Weights of a small GPT-style language model, trained from scratch on English Wikipedia: RMSNorm before each block, 277M tokens.
MLP neurons of a small language model. Each row is named by its layer, matrix (up: input weights; down: output weights) and neuron, and shows model dimensions 48-239. Each number is 500 + 40 x the weight over its row's rms, rounded and kept within 0 to 999. Numbers have three digits each.
After each neuron's rows, "fires in" lists the words (lower case) most often at its 100 highest values on Wikipedia text that the model never trained on.

L4.up780:461495514504581510490535536501486497549476489426455429483487510499469460513568517489484482492384517509500509545518493488476480490511522521539474511488482527357505526454512529558536467616559498493490532433468517526495469508436471421450491436498474471461577456539490518442428475453524497450451551469508504437521506580473506463445475519465512558450527513516538500486524514566500467524552486522485517527557476522518467501509483444508517540460426540445476460489545503550382490541512432553519475548494561477544605523513507433554474497526484468567575504512537552512463533514550517509
L4.down780:463537481534464481480437453478571476466475426455551435486456481591467441443432464473511500544519509427486502615502474479489548432489560517544511532468533490506525530428543501503504501524533514513550488499490481468520510479506452416464473436464529503479543489579501510436531451545448524520501473430464525513483434575453494456410531532488480508438560595514452432446509484501497545525544487494508537507525432516526480511519463427519515503470552466539519532477500470481430430504537484491464478464384526585503521452432439472513499418517495497473471485475481553457522527406437516509
fires in: "with", "are", "in", "it", "response", "meaning"

L2.up308:591545494499499531476556466474493502542546466482424519481477513460535498563516520537539552483420473504505548497439507471466512565455451556490498511575487440528505536469525523447494487514551492500507538545473451556518467545472508567499525479553516466499506430464421519497520421420482483549548534518502512513451578567503529473488482535495515514478527440461506472475470534438536521506463470524513513472561497432525406545493487508560564512454454471511438585450494549497565511494480489471529516483528468539431478489438549460440499489525490443461408452475537425477458466550454471531
L2.down308:427514448522462520480485509499501451475533586594499570580485528484520440556472461479386502496538510515509517435565478572489576484513486504444491486537447430516509530495548507501482531551487534482570427547514521529451416573513558459477494495480516443479419525492512558490523503458477466573472459512543471491539502471444519479501535479449549541548530422508504454570525471476497537496545479448493443529521430461518516502474491534572511513446480464455468480583483496489513475483607486505539517561512586471534485502485483488510508529552582496458478449511532427529511465474451528494
fires in: "university", "based", "best", "bbc", "boston", "bond"

L2.up599:449503533495480481507508531471505502490528542392492531501485404499478529503544487502531541541506472500520509531383521467486460528466442506565546446474538516481468528455501479480469547532522545484546505506495434511464488504465483451551466493472484449576543465544461578568540547533550482483475507438501605593497524502516468560487508530471481488523450508433544535499445530500513434470460446435534474540416513503514509499516493461479517542527531545516569528484455551500495493421458584460423444474467562535534443528523469456471517516529463424543490542465488509545513512473461512497
L2.down599:474406515475528454531536505530502538358472502555565544489507433484519465438467530444468529444507439488473408437439530482516518527485485512477499451495487491504542470516443454453513489514554514548517587585472473526496542456455452486502464530534432563541503484501518513522463425525528501482462473518473493473519500486495482639544516468491414514479483468444543432544536519484484458443512553485515527422457501537460443493542479449492446500514476484546492431554492463496484504544521501546501469549550493505513453507493512439508515546519454497508503449507550509530524496441482539556
fires in: "by", "our", "name", "either"

L4.up11:512478499471506482520473490469501528539511459497469512487488450510535507535567572508489524469485507499489538441482532468436555582519497504535503432430515438524484489443491434506566456468550477497525471463511503527601519524533491515533559471502552504475545437438460486514545438505555495556459544511466518520522451522474430547454463475498573522437563508439506507499433474537499491409526470543543502416446489489521468539511561530420547476430583493520515514479506492503465456467509565507484406415493491458510506526535480457609542483509516510487482467489482508508456544522462472473
L4.down11:459499546449490549501488500514487494526494447478597468503429514403441481455502531488532542519454560440439503531505521498499460489430516510508532512424478504491473503440504557542531483512494550534457499544465532576535466461407500444441482388443544430540488517458493487411479498492606499470457495527453514478510471494457451599557447477541553521464534535529478516514467548549469528521483503547450476556489545488515472480577443514540543492453431507513525498515544476463477408504577478456521464515501557489511527564526536439512550503484454526449437520543509485540576489448515462501
fires in: "is", "not", "s", "have", "re", "has"

L7.up997:484463549499490549547543468467519532516584511400572527521556530511541475467533472468503498449415513462556417492521487487508504475574533468411559494519512537473511482496512503542495478509469483532455508498466528429421566501480527490457502509477584520514577403467484433582476430493444538552434472483479496450503549494576528509483500495515485509469460508419534462510468549430543473558502507454493457481561548502532469522462500433499466495474461508462536521591556499458577475481482491457607517496510541471521494492540452546443466499489461459463468533541481530458469570499467570525
L7.down997:424442542490521500531616499491519451448466505569478517512529398498530514477455605473544512544545411573471507461480471518485495476450422531537522453458475536423506550453520430525549486507499542447479575522540486477535516497525534495524492526512489470495563471505532506511527486515511491471514533530540552489566507479520513536420500535477459479467469460487514578565524486564477472512536485470506529457510435446544481480530487527481500543532526472441448493443542489410516479522530549525519420501473506516481546504555438527524470461470520460524466450449447549444537596531466475483
fires in: "he", "held", "heart", "television"

L4.up1001:469504476472485525532592574505537546450516512508467598460557491504584497480467574501506428513537496544463467602484481532504514544525502573507581462540543578484477519514497513511578432456469466493481578539485509532476500536463528434471433501473540513557565554503468408515518449542519494462490569485453537486422488487491486531477540539548498505490477510476471520533455467462515498565539525538501426443518490497483508508408418518477458459480469572577490560506517531475538539501533525526511502479509425574450538480481513492542577505590448405518457483530488491464470522576525549480
L4.down1001:481442457488482478486532527508450568521471500611532514487493461467479489448429560521502537452475465512506408475564533482528500529515473455508500589457533445502535475499495431545527529412390480485552603543497522452403528495507500426535563454509438514568461494483523456419498508520501589507544505495518498515502502584499549528430449490459442549488521531461531501458508485480516512546441534497501493502561461528508533528464488515498490513489527515557452556502481510508489503500607564420533473486449475515484542535496461550480523566454532503542468513520473528526490514482371485490
fires in: "he", "his", "who", "heart"

L2.up281:496472488497568439502476497523524449519438507531503443582466486530530526511495406542478469463474488566473454575535516512525516569523457541499447501539540618502508447563578514478497562510514455488453484477492422477435527481477508584528493451576516495527498462480516517465503541506516433500414535469494519473488444531490415471563518477492572479486551460507511545505464466576487510465506472444570466480540477502506541528501506495487495439513535523455489469509487449479479496479473463439502442504502548502518466515497434530548487476505525483521471571490499483486498475443552558543
L2.down281:466432465483540506541471486423498506483531546454472525485544478518458538480497483531474504561501502486526433443550491573502470481480529515421517462412558475437499556488518514495483520475507486453484487541485533492474554465453561525549521438508440510471543463533488471452464529483531489471514467541457484470509452501550496493544496430535531577443549532547482577525507466525517581489516527464536461599533493480503477471478535519562585527460535471519528467465498476515483488519487528444464477484490539618517524459564500538547527395463436484462513477418500462533464468489439492529
fires in: "8", "9", "90", "83"

L4.up464:494455491580514485516418512466534555496481434504477512484553463512474508506490520500525524502499469541487456463502493479491468566421451543525463471529614493505492423528524449483591509530518491434594429489516442491495490462459437577516368485487510522541470500489489487528521487488488451523415485503469535508577523489493426519530538486495548516494474486363476509437512538570482483488485551449484536460467507509461380535555497528535516460513544416514465499446502494555518448462460509529451449491534518555468427492480456508463490568477518531514496503546529536530394529521543494493
L4.down464:464564530511442561468563541523493479522492522572564504533465488417503456445430544469490531567503430548529500518564605557503485499490556494506488512493455513459454455460569461512513549633515489489516557595477579487505501495454467391533513449503479536539476479517453442478501550541491461459499567524467477424558463518482447556496417512521481510483549486540440497495486478486546470497455548509474491484458488452529474542544497550448487532513476500520526493475507455530468473482573468506460480474492509485579494555478447460541595484463481504513528419465494508490504484475485499417
fires in: "of", "by", "when", "and", "were"

L4.up862:495467507506465523572557468391558491505432525523532500470535496548530510500460514477508483464452444460462499508493508504463537447456520461502514506494478441537502477400516514517471535533534479505534456514540557594426552578524450536463498530500440546506458506523526474492481494414515477503492483613410528527577428504516488520455506441516519481531512501525534458428514561548479453528500445509454455504525574485448513499550512523521447446527523490525512529558508538445483446493426475443469448439561462493460431573481534527491519491529489463538509399426527433557488485566574475472
L4.down862:609569484479517502465514508473463574513520519516508476486418466488517490482545535563501469506534513564485470440539538511523480426434562571473477496534522539505482569500483503498474493469530499474490471470451482441530537419452543554538416546483447553439550470517495493479507537505439605574502458542545527546540530504491518451507443491437487531528493467510498504456498489480517572524548559534517468508547456509555505469496554548455453480503494411468569495484469562461457530480493567483536460505503530461535508440508543469473488492443600457482464521562444490556488518491545461452
fires in: "country", "became", "ft", "remained", "composer", "countries"

L2.up899:486476537465444472494509442584539468514448446472627472556470474517469420481514498563502463536501422547466465504519540463435525595522535561510463517466451482467464500492569505512546542454499514437537464469506528512424471554416489547462520525611510536550571531497473464498501497538527431468463481497518539476481502592528482503455502495514580467488497464528561523487462446474483509515482495547503499436491458473562455452506540507474527483481479463484476459501544532433447565458472455576509501549501394426485530478543545502561406520512479460496544496497575521532526549496462427455
L2.down899:503440522547433428518515505462523485513504490499561476557431487494519420513548492466511471543468452472502517508468521454486547558487509479488449416484449546487441521498559504427459506508559428596445531537516539519529466482578485459440544467449474581422530548506489489462513473502523463533468462501537487490541456494441533536521479410521495476551554503471482552514500518509450464503473497578511519530495473529521602493544476412547545476589468479426453522555468476492533468499582470515609473491550479503472466513523453518542440493485513477521573544433419561517604443484515484488
fires in: "only", "have", "has", "all", "least", "atlas"

L2.up1019:447439515461509508493479488543527480490492497513471532522509459481513482465586486523525539538561446471465514559409585492519463533458521464502441524472533471453581485538548447487503468498524499422554469496401536492467494478443536554420496533492519563446607545541523525553551497423511432463515472498508484540415548460515413537528488499461514471535466487477518475553470517553560419580458490537481514557505544441579455534442479516436477494523514500557483438471441512506468499480490453466481507495506470493550514471598516531533452499518558551586514511501496541520491442449469471460
L2.down1019:488446573449500480517506509497485469444526539566464547527542453509502505475456513484520490500523431488505464464517520487589547525471460514579502548429521445527541555459464478433454550479498504593514542542534497524540479514542460497598437500467483446515451517446508469509488542478519422470537488620534577488526495439442427510445446516485498547530500516497571496494531532534490437463497492536551560524588590519499429522543468485450440561540475462479488428495505402490441446498607443528538496485567506497512465531481509540522419549526515420485453536507472478524475534471437501506
fires in: "by", "without"

L9.up959:491565533500494414518550420517555480564467538497519508464454526530460455536501525476415442563466556484455518545559509443510544549555549555574449494530496534529496457471538418483499496575487496513545486519474466554526489566518415397520523475497509493520477464508552542516469476534504494559504516504467550519485533466423489514459488461506503440476508452506532471599513537528541472439580497507486485466542496582517458499512530481467422511522495513519467560494512450528451566465549471554505578498459505481578471463502513514509441504453539505508452481503478498519468516475546458423
L9.down959:534521449399414454549485479410443533467523476500486469556444471509477514512594599584544580513467498452467517502498502553496528565459475495517426479520404471514480479458447523489516447551499510482519509512482476533466479413469528502592457505482535486484505539508484511489522515536480512538411466513476528505526589483463436539447576470489467514507498453459501533497511470522431540517437540511511557499464509485480532456498472574422517543498462497508505411452565468501592515574525503531456552525553487459499496476525391510517509415456545490447462466516509522519427493413544474514
fires in: "with", "without", "within", "in", "against"

L7.up847:554476443513505458553564473493591537553529462487506376544515505444464441526516527444439464441440474562500430543480436474548550454502501530460518485465582492484561484517548515455520547448541537499468513473555495504524491500538526456456449521521499514485499472485496495510577540513444516477481536525571543550480476527464521514554587542523452482535503455516542517479499524425477559518458480469417524485522471497514514458520470488449448547549475507489485506495517439488504478520473427515472482484446456510478494491545585482421512442478476518489521491430510470610547522522500467467
L7.down847:505524473513532453533500550508503504538571458552528460562548522541476540504474493456454499534547522468495481481499501472486555518470461467502485578495483468528491491460513558556546506555493533487473529456539491492430470516411533558531506461509567469498503506549556536367500419482517453562550527505448428488555430571531514495530513534533510472473511419498553489559439522526446541472484540568533473542503507505493524559470490507507493526559505495534519473505410470433534548528514569454548524463500491543469480424453509511545488462513583524465432426549557509481529577486506427462
fires in: "season", "team", "later", "citizenship", "seasons", "year"

L4.up50:502421450523480540503535482489468466484460479510508477444494537417518506529468546549542511523480417596494508545529459479512497586581498439446480499542528456567560479568578489491498442535513431466505478493464456474457539512444468519507480512450493485468481545524490542565482491446495437469442521485499500467480488505513479510451511499497491478494514503441485557459522415518494499573520543539484478521477572448589499545507581471512517517537541542468492484527509541469541551584483523463551478528520441462422447525490463641468452623483483480528501576586526524459465521513465466518
L4.down50:495421448544497518606540492470513576489466476550538489466457452442505495480502501456486495477536484546494502532526500500583474472475492480517524480482435522398579482442542566464448527513492459514483482578484523547477525560546520476524479486499516513546511512469546533428556550522487468514482577545509469420521510421565528505514442604547522554570518435515470479472453489512502521539494508537515522504479486456545504465528449484467486538490434490511544575501621489551550521478600538496539501525502511512533494440483496513489535475492552504480512518434510531503476399506459526480
fires in: "of", "to", "behind"

L5.up505:516504490493552473476570520428457510499442421488488534540431491502513542450452531419495474487485481563485468501504509438554540446549508528487506551507518510559539502395528554532458517605579437455537413505525448523536515557532540457500486576460521534477522521470494491470524477527482441490490539459507452556508527471507557516449495464585474504486532421537468532500435563496469477477515468499449479469490476419487470526526570562471503427444501523502484499424521478512520545461489592488449454465519558524461466502545551468522495523461508528521597501462493475529461532484528436513
L5.down505:497490558503433468477535456538509532450565510445552472518498483431489472493502502493508493517523493534453501533551553522512557482464500466514462407485490507465560551443451544568558489477451417478502518467435571526453434467451460505578443520558511560519461513516501526558438534423519493528428503572434516483555511469495502498510432500450528418436477434513493485539468516475528506451474508554472501534500528554477476520514499465492527532457505512505524565475486448529514538544549540462470523497503489550529476478518435490485498408384523503512511482535465495526575533418471557503
fires in: "was", "federal", "of", "is", "decided", "planned"

L4.up127:472525490478553552516473564520480548536513500537452554483504525554518509499484533532496484464496507648468431498538503529459443499461549547589532467488480543585466478529470533523489544519537491470482441471536494440493476528545550499468416583487500524398492482467513431585520443535501475559496526536556486496559545489506489467502486533503486495442525586457510494486521496481491541529484477451533493578477553463506422592451511540499459449468503416547455475546541554510564601497538420475499531409504456546557553477550471510514511466560498490528530486483438510501419514461523458417
L4.down127:512483466501531525492503565521497517531497605531517450563410450469451531548489489511493541474515439522530493531516535487462504479567503444542516431473559525570515412513506485483512549584532465478524503540488512429491494421558506441565554495489456516532535497494508500540495552512519385411508477581577464490530441477454510556483489515552480602537474543475451470487462481495514514523518569524480452518472484520553541480529523551474505517499529546508517434600519528508563552514523525516538498539442575519469529529575521485459537482532527438522477475568517603524483544517494500510
fires in: "for", "of", "on"

L2.up138:500491531526394590485524485578577550483535483447502486545528556475514622488513499502513466512477445540512461472521542548552511513490498519529516459502460468500528459499488491503453505474535470473482472450510371475402522492429505518482523503523545525482526513482535446543512529562434510490548400507543531470498469457503512452478477544505479436402449467501472563514457511446531461494504597451462474513556544504505491596552544513455550418471469505498498504509525579500494479469482508525525527514554503469458512508432556521472483498483543456448467440494581479533453541533465559490
L2.down138:450475542471436461478537444508496506475480515481403493461471493524605440514450499485442524521551545556450441507502553532403560576471518518542442484370468569468528474440419476559540448543532577535467450501555464486473494492496526500558543549468441482473501484515490453440527482486450520448394463497521489529488482514520447446555516522450502527508492470464511561443464485505475572550440506464427519481486476510448507536492588509493558521426539437500476495454447556446573522535496499493455477505473414506504542481480504481437499469543533472479454490507472463484502514549447518490
fires in: "location", "located", "local", "families", "at", "focused"

L4.up673:526501474534426554530449472450517501518522462489535461427504538540462477547481510477533444523507464506466527440447481558489495524579539455466500454541498473524473503456493475552518443426539539436488533549566487537585477513525506438513548555523495525566506499492489531550543530564567493450538526475561564510505572538503470435559562470452461586464490554533533487537488511483479516507471496591482470454545632485551540499542511527544509507586526483507507571553527555503513498508455437476518503550419542467383500431441522514505506561498472526461491436442456548507515538520519513535
L4.down673:495440444500507476502458483469468467500553509477578467514491436401511493500506449488517510491540469426480538416472444503500447568517488440475500547526482504495506473475518503480516500552494426532551576464472432508544523525480458555463530520500471484518472437549523461515534519519535496525525411444572475455582506473531580389569499424466536590537500505465494462563485450521479461500446475545514495487516510523469483416516516517473503539588521537503454528522385462560528515534434498468471520550439470463492480486510499492506478530550469577533447520480542428481463533452471513525
fires in: "silver", "gold", "gebhard", "bronze", "october", "spanish"

L2.up516:470461601458504440461537462492537524517566547461452544467521463570560458429474526512452432423546456471417442543515485538521494497469508530470487496521510495508549539472477525543520485482536479490532519500542488471492469487504471506473461481461533558570460484461490501487581541557498473508504479568515615459506539409526500517518492452506520486456466495582598563487539488499477406526527509443534486511549482509488502455515481425490461513536443503513525470502466552547557489505482544543485489460528469492594496509564453455518506407434517449436492499518572510521532487504561593484
L2.down516:544520553478470442541457561493507485490606574527509487507551559476523453447465511483513520494503475478520523452546537455481488476490535479624602544467533514517540529534466514444567466456504482413478527522554510463514484532473444481450492427448512427487568530502524487454574509490507514500531524590494539428412466487501524540520423445513458479511514536514527462500518466533455453476492513466510510464531480568569540424468531505507496498487472511478511446474478473440499519487465514494428477461452475484454466523522487485493509436458560525459546402535561440514451513524480494468
fires in: "war", "league", "division", "season"

L2.up452:508549483501559475546564482556451504483526391503517469514474505503484518538565519479517466513513562528472489479483484468498478452472440440466453483509549493472477481475467518512505486584513586470421506440539438536551432530531476486489512460468570518547484490430538529536535450464477557532508487516432513477484524586509403533511449448483502494517509538469509467449502533538500514483510537440426567496502539566506563473513479478531547467537535533574526466485513479497492508496451521543492474474568440500509447510469571579480525491590485463524492578551541514496525440531605556470
L2.down452:534492521534432529542498495487481519563480453545550467504488457448497458422508542475562544430508513524491530429517541420518515495426568433490509477551539415501503444459477511511472528519551485456484469552518568508544433528484521421515512458501514491503458452487551515448500547531500501489523490542410442502576539529463425513478499428510524512493534494471502504539439497500513551543497524473500471568446451485519405577523446439500549503412468497499496546566481528467480484551631517400521442495428573497572478468541513463486532564490525516548520482555555531559526519408428566489
fires in: "is", "was", "were"

L5.up1016:525525466460482482535522468528481452487486538593488503553491454469425535412512538495480499481496546663444442544504469446578470620496539493500485522533519517542497518539461483474462434495478508525529486441514561440486467510495420527466499498524511574524516570496504527516554466517524477479477440477461445552543497566511497486431445479491496508459501497461577551470461439505487438489578452535482577539578462516536487528449465531474528468526428567573422496505525524477487514466495505485452440522482481495522530490482527479495431462437555494559553517450559541466505499469478479484
L5.down1016:494511453507539571503455460467410507479447516536440483514510489482501467520458527492529483440544462455494477500575514560515456519538485519470483488479480574498504479471540556453370519497483482448576590603539429456488577510505495427576530499481506522540500464421515467558495482499557468440512533542500471536534482501460514450431538566560476531555464439537523496489488553463478473506561531574509481491528419562532478441544528502514519485458499438524451540544556469540533462522482521481461499522519518503471539517517468573511484465434503483494519517522482525475359471443490515521
fires in: "of", "against", "on", "using", "to"

L4.up709:522453532475550488443542431497516521514521496442451422493541442539470454528527560464537484518548497494457450443477478491491472483520492479504454458612533469528480540479407439517499474421569550523522520465404512554522516420467548537463564560526499546505502509570485510493470472507476481495523516482516464509491566479536534473497469455473459523575410528520552585519490469439487455548539475458446547492481488396496495568520448430495515465505439469527545501539453468468579507582450560513502495482503463459510519526555408543484517526507479508531468524441526464472509463475513553535
L4.down709:484468474531502434528520474493465460458457503521535470442483407534467538497541546471537535554637411486498514495580517496482511484584498464492502528594525516545406436510436532458550475469537525518487532446511454588527491478484509570532509465509470536442476516538552493476514478461527459507509511473470522496486490533465499443497384580459560524543522517494474527480506473462489516488436528468523496537435474495618543502529486537491495506541485456536508414509507497540571527513493467485477498569427474519520559563475525573520549462569554467519506530520521515584505478451458495550
fires in: "early", "later", "january", "late", "march"

L2.up86:569481507547516495488464511498578525531542512447442542485562513533468559462533529456461499514466417489466504527503450479498447540481460499518495578587431518500512428390502623506513560511525486492510546469499525501450514449500518455432514583611497519573575528450517524484573510498492458465475474501507489479480488530536467533464525468493485527476466419533489505510433556476457535575474472439470436507473506458436556465501513522503452471555517555481518483519489524475550536460449525481506500565538466542529520442538466509555505486496487485471605503543551492514570491580470519499
L2.down86:517478537519450443500521469462534513499532549472543467563499436506465437490480494503499509514519447501405528476494556432504426507517473552535551539516522478519504579543512577479530569482461504502501459453540516524454479418506444519536605460541543479457483541533559440397449478470481482499534428529548484466538488560485517554537470524552523529488555450501466443500534480490457554523445506486380398538454492526458532499447535489446477438580518516503509477471475467481523519501471598494483504488492542599496479523485548545525482503483493535419454434505496552564529540485471429493
fires in: "years", "year", "months", "hours", "season", "weeks"

L10.up472:455561506476538531550489521539454552531459483521513390521587517445502506458476511559426488458494500495464498581470510474556455501480484457539486503471521569488551504523484453478533522530533489496518567488496429478560539537516510468479471528409503474579567556470484459528488420510596424497470480551546515489473520551470461510410524491404549492419524510515545522542542527436557539537535536561488476557512507518555572504461495474516467473465531518560544647467524520509511490458477515492453511468508475584548520497416457487546515492438495466498466524467483504500461561434499570509
L10.down472:456500567454559518562527513484519438480497529461486514542459446467458536521497502583497513521536495540474467514557535466518582473530488546509469466449521427508550484444493565429498494561504454511484503490517496528513486428491436466454525500555478480565524470505578528513481459501471506466463459512562516401494524548467454523491567485521473549567498551554504453542489515471440499469509556539541567437524476520537479547555547461445553567530393482480477483588553538497495501515552495606499480520478429496435603543505426471554448517521480434542513470522506503498589489487453398506
fires in: "with", "in", "on", "of", "without"

L9.up809:537491527440523497529455475535524525521501418493494483522412535516539460428500488512525502432467561505535445457528591438498514472519462562486534533569510515508480407486512556533558394496473451514437455536454528562539403570524497434454420561469535571498477482464488506456563483443435490543518510459526501519511510552489464509497485503543537477518489475517490494492488472487486498491455432431452527550499533568464482486495528478451564564423493490536469443409482441483512415504512484502474498525500483479525489511507497529532574541452484490456460422506436557497563474509503529504
L9.down809:476508535554439484460489442523530512522542499585504489520584523471462487527460578442512452532536507456499562500585514456456498443523491494506577493459442485515428464444460448574449521469498489475411547539562540443442533503481446546513480464500552476432505505503541473457511450545505507499453539455508493458539496584545404510483472529559502457469493471480488498502530488450460518435482539488476444505496517447493493540510549515467514457438616454511508531544487500440516544483558477575470467513533529525465407535550537478514534535485481590474445472496483494463584624552516599462
fires in: "was", "were", "is", "be", "been"

L9.up100:528461518497509467401576499510463542495539432489580452456501489469548570572524540505509519506584506469515479552460558507552463544474510491457459512429543529460485502467554464540573501558506472530429517504439485486511527463504479491482450524385462483485481542559424489579479472468473518461511543528514453508473500569540452548487586516521550428493501528548535497477521482557499517526508491551538486509481473544517563488532544512460615533432485484490391514474527518521495534467507484502519534448520570537498486533416462549473473497449518488517549527511491602461468537498565470489
L9.down100:497498445474529449571496561532462488463590435485469448640491497485507507511507507462476484545524474404459526467525518428557525506508523492593512545508556438528525503448488553496561533520506479506447545527506496479483544471527444465536446521522481533509497473499468568529466527445478558474516472552513492468445458545467494433459472584501486530543523482434557477444563483462572547453544512516561514462562511527471467457575473458503481508527494499464565475483495488458458554483423454467479504513546497577478557460532525535526461490509463448487517485458532581512461520504481481496
fires in: "with", "3rd", "most", "of", "months"

L2.up173:453444475559603463489510481550424467514488492501439524506544563514546444406532533545513551546457482508513495505495539539473555548494498514514366484542498499506450454455539466496477502515530515426573506507474513463500458550490478481495507623450511467481491512564487535549545533515449486497431536468521530454466569561506492528542522440494470468496465473519500473494448528427569473488470516478522519507413537490432433545509498504451564493485541502516490461509505536545548490501521565483527554454479528484495434510473482458458401554500467504443479577515483414529476439502425475499
L2.down173:499475539490573537578500468589497528456465513503535452480401479491509428450514524479527569488473447541541484495553546484510521509465467460473547460511489449401509459466457466449552508523556579488523464544500503486451440522478494509504528582582444501532547520579558466547515502538462490511501547560545564459496484425486563496530435507521469519559526476505515512552483505523476543602485474522539562479499462469535512477516554507497515592489493472537498522555545507515515588554557462506529551573506497501546519480498526580498557578533519543439455506515454514550452469540459477508
fires in: "at", "by"

L9.up705:496441481533547520503489420526536459489502460534459474503498561495543456541576456534528542525469535488512442530533438439501510436565545508484525531541528504497475503496530480455401521509543505450457470515465472509498530547546490574505523554478480494518507519535568564498507534506511519490525531456491509538455480495515484522429487512523496539552490583529478445525499530472565480484437414509483520544514550418529419528527495460619449582462449478474532539429486469543445544486445487516586526511486497423504512516477456565496425495447502524442567499496423551589527444436536424460
L9.down705:508463454435544477546601448472526442476526477582459521504421464518471559467528519526425453487465483454487439554555495479541466433488592533563539519467494516414600518480474401463480451493510469455510505534498506473559531487445474454503504472508498527516462537455509451491457487493530482487446500536515461475533487462497567559421517476497555499506447482495481518527448528485610535538476473528508532538490511555456559558508461508472522436506462485504539476516431482476504537521530520527508482472534483478510433498548546549417563492456514456460520553496528503515563462414517497557
fires in: "known", "well", "used", "qualified", "such"

L4.up540:556525546447489594499524520477500523504466529422402432415431438447545539511482560550533449482512416535530442484507521474479485503505503488457518481508500472525509508545574516467501487472531552445475440472473508533470511469525515511502500557502548529462483469497493546496580507522477435540429507493498490515553501482501502450466510488504505452516485501498563534481504485505517482550506416458477475488541432476485569522479450493520468507526546525555463431491530556501505537561499525458523581423454493483537479568536423514482444534469425532461530545497494540416438554508550508494
L4.down540:437539537548501553550501526513474467474537511491434500496509512447498493475523518573413541516490525556439537519571550527437474525509479536540592421507545443500515562437545483471474473521532517465499506522437538520506528516496476478503571507543552470470444564385538506501477492524530395494532528500542458543513521509479503491503468534508492574540475596497536429529517513492494543538507479504429582533615430467482561499473495524515454460454474486538478500598610442491501496492569469564525469523560535500479485443470532515471464539495524481505542454583479484466510514514500591507
fires in: "of", "in", "inside"

L5.up476:520501552385579451554496486430521440500506517443526483449439452491488545466525555534493484528521409577517487518450500467496469520491452535535517502464477563479470474502500515492514497533524473520532475458495492437435438523557515555594547485502467547472497503454503459531492432551506472472524495478472542494506519534421585452455588468479507528434474559558527488547492542526562494473431492512585528547513496578455522527434536498506466493482407537487486491510549515510466482488518431513499591433545509469530458466490472467506435511515563450509570484534498478473470520508485475469
L5.down476:566461509496539486566525494498534450502613518531545453566483558411504433514520554541527503425503470489549488497480445508501491477486462488515546397522398468525484538500507534441474568441504461491582537551427561464562497527506506449599468482462477444484528560514510484442464456532463509441464447543450579513515496530470470446495553439566482558546472546459578530517481495482500483475553494575513476535471492604480461497538404543444550507450471444515450516468507479510561567479520554512480549539529497542539522447506465511494473467510486534542453454546495471529494449520558490481
fires in: "with", "via", "within", "each", "without"

L4.up446:477454461536507486485493503494525430490540473497413513480494539525524466519483497489500422574502481544498533499525549497515456451533536505488446496508392459515537470433481548545545473551603461610512471465536521510520436547558546510463509562412565491534488442552478480434471498516506521605528483541460492456452519500564494495471544490475442505432509534538502495427557528510511498549528479536454543537493451436543520499564503511479563507489513592506492470539464470423512516426520439572513574437537481484521422509568493486560563500512458444529464495480505479519472490532519567545
L4.down446:537468562532461464465513518537496527522495492509472589544503566422494491514550534503510502493490526437499542460485546513490504488533493515536503451493443539548513513521491435474517464540466420544561480496524473552456478475464430497482497564490580488506516470513489445380468536504527490543539446563531512523474486485590556459502504462499488545519544545478489459475506496579532564526525612538508606585506508456544508418566516541497502434450445485427524454461451548509545531520445494571479511503501486466553475486512566484496429471515583517452418506559491488475470439506505467469
fires in: "country", "industry", "district", "countries", "county", "austria"

L2.up10:496432488490520492483564502468574539528477497496515478536499467494477502524537585517607475456513474554478553472536479539535472555573524516489454579533507497474398415558507501500487532493527455513475481463464445545532537493472486501564482472502478597484477527483525443492480447477482460510533538448541458486538522541548509445507571489451546468551470462534484492483553512497496553474542463474532574528607501524446417551513603492474505476487522537534438488597559408547485529472467499457505513540469484502466540544499464482484524482462457569549554567485476533527443509510542537511
L2.down10:535454517411495533512524489408549469471505486532593459464524488489435472479468570446582496531511504469522548576451559560483506500520511487491507504506487459458521436471455555478474467466489529432496520536550532539484504492473523493551547463503498490473512473493510509494472464457540437487445503440482505536438486524464460514559495592443509563456564487510507561570533478584474548487453475462491593425601480455545479518479480534493449453465524532490541486490449531531522523508520449465557561596449476511473522480654518502494468485522564438519505514416551511523546463520507533546
fires in: "may", "n", "january", "march", "june", "april"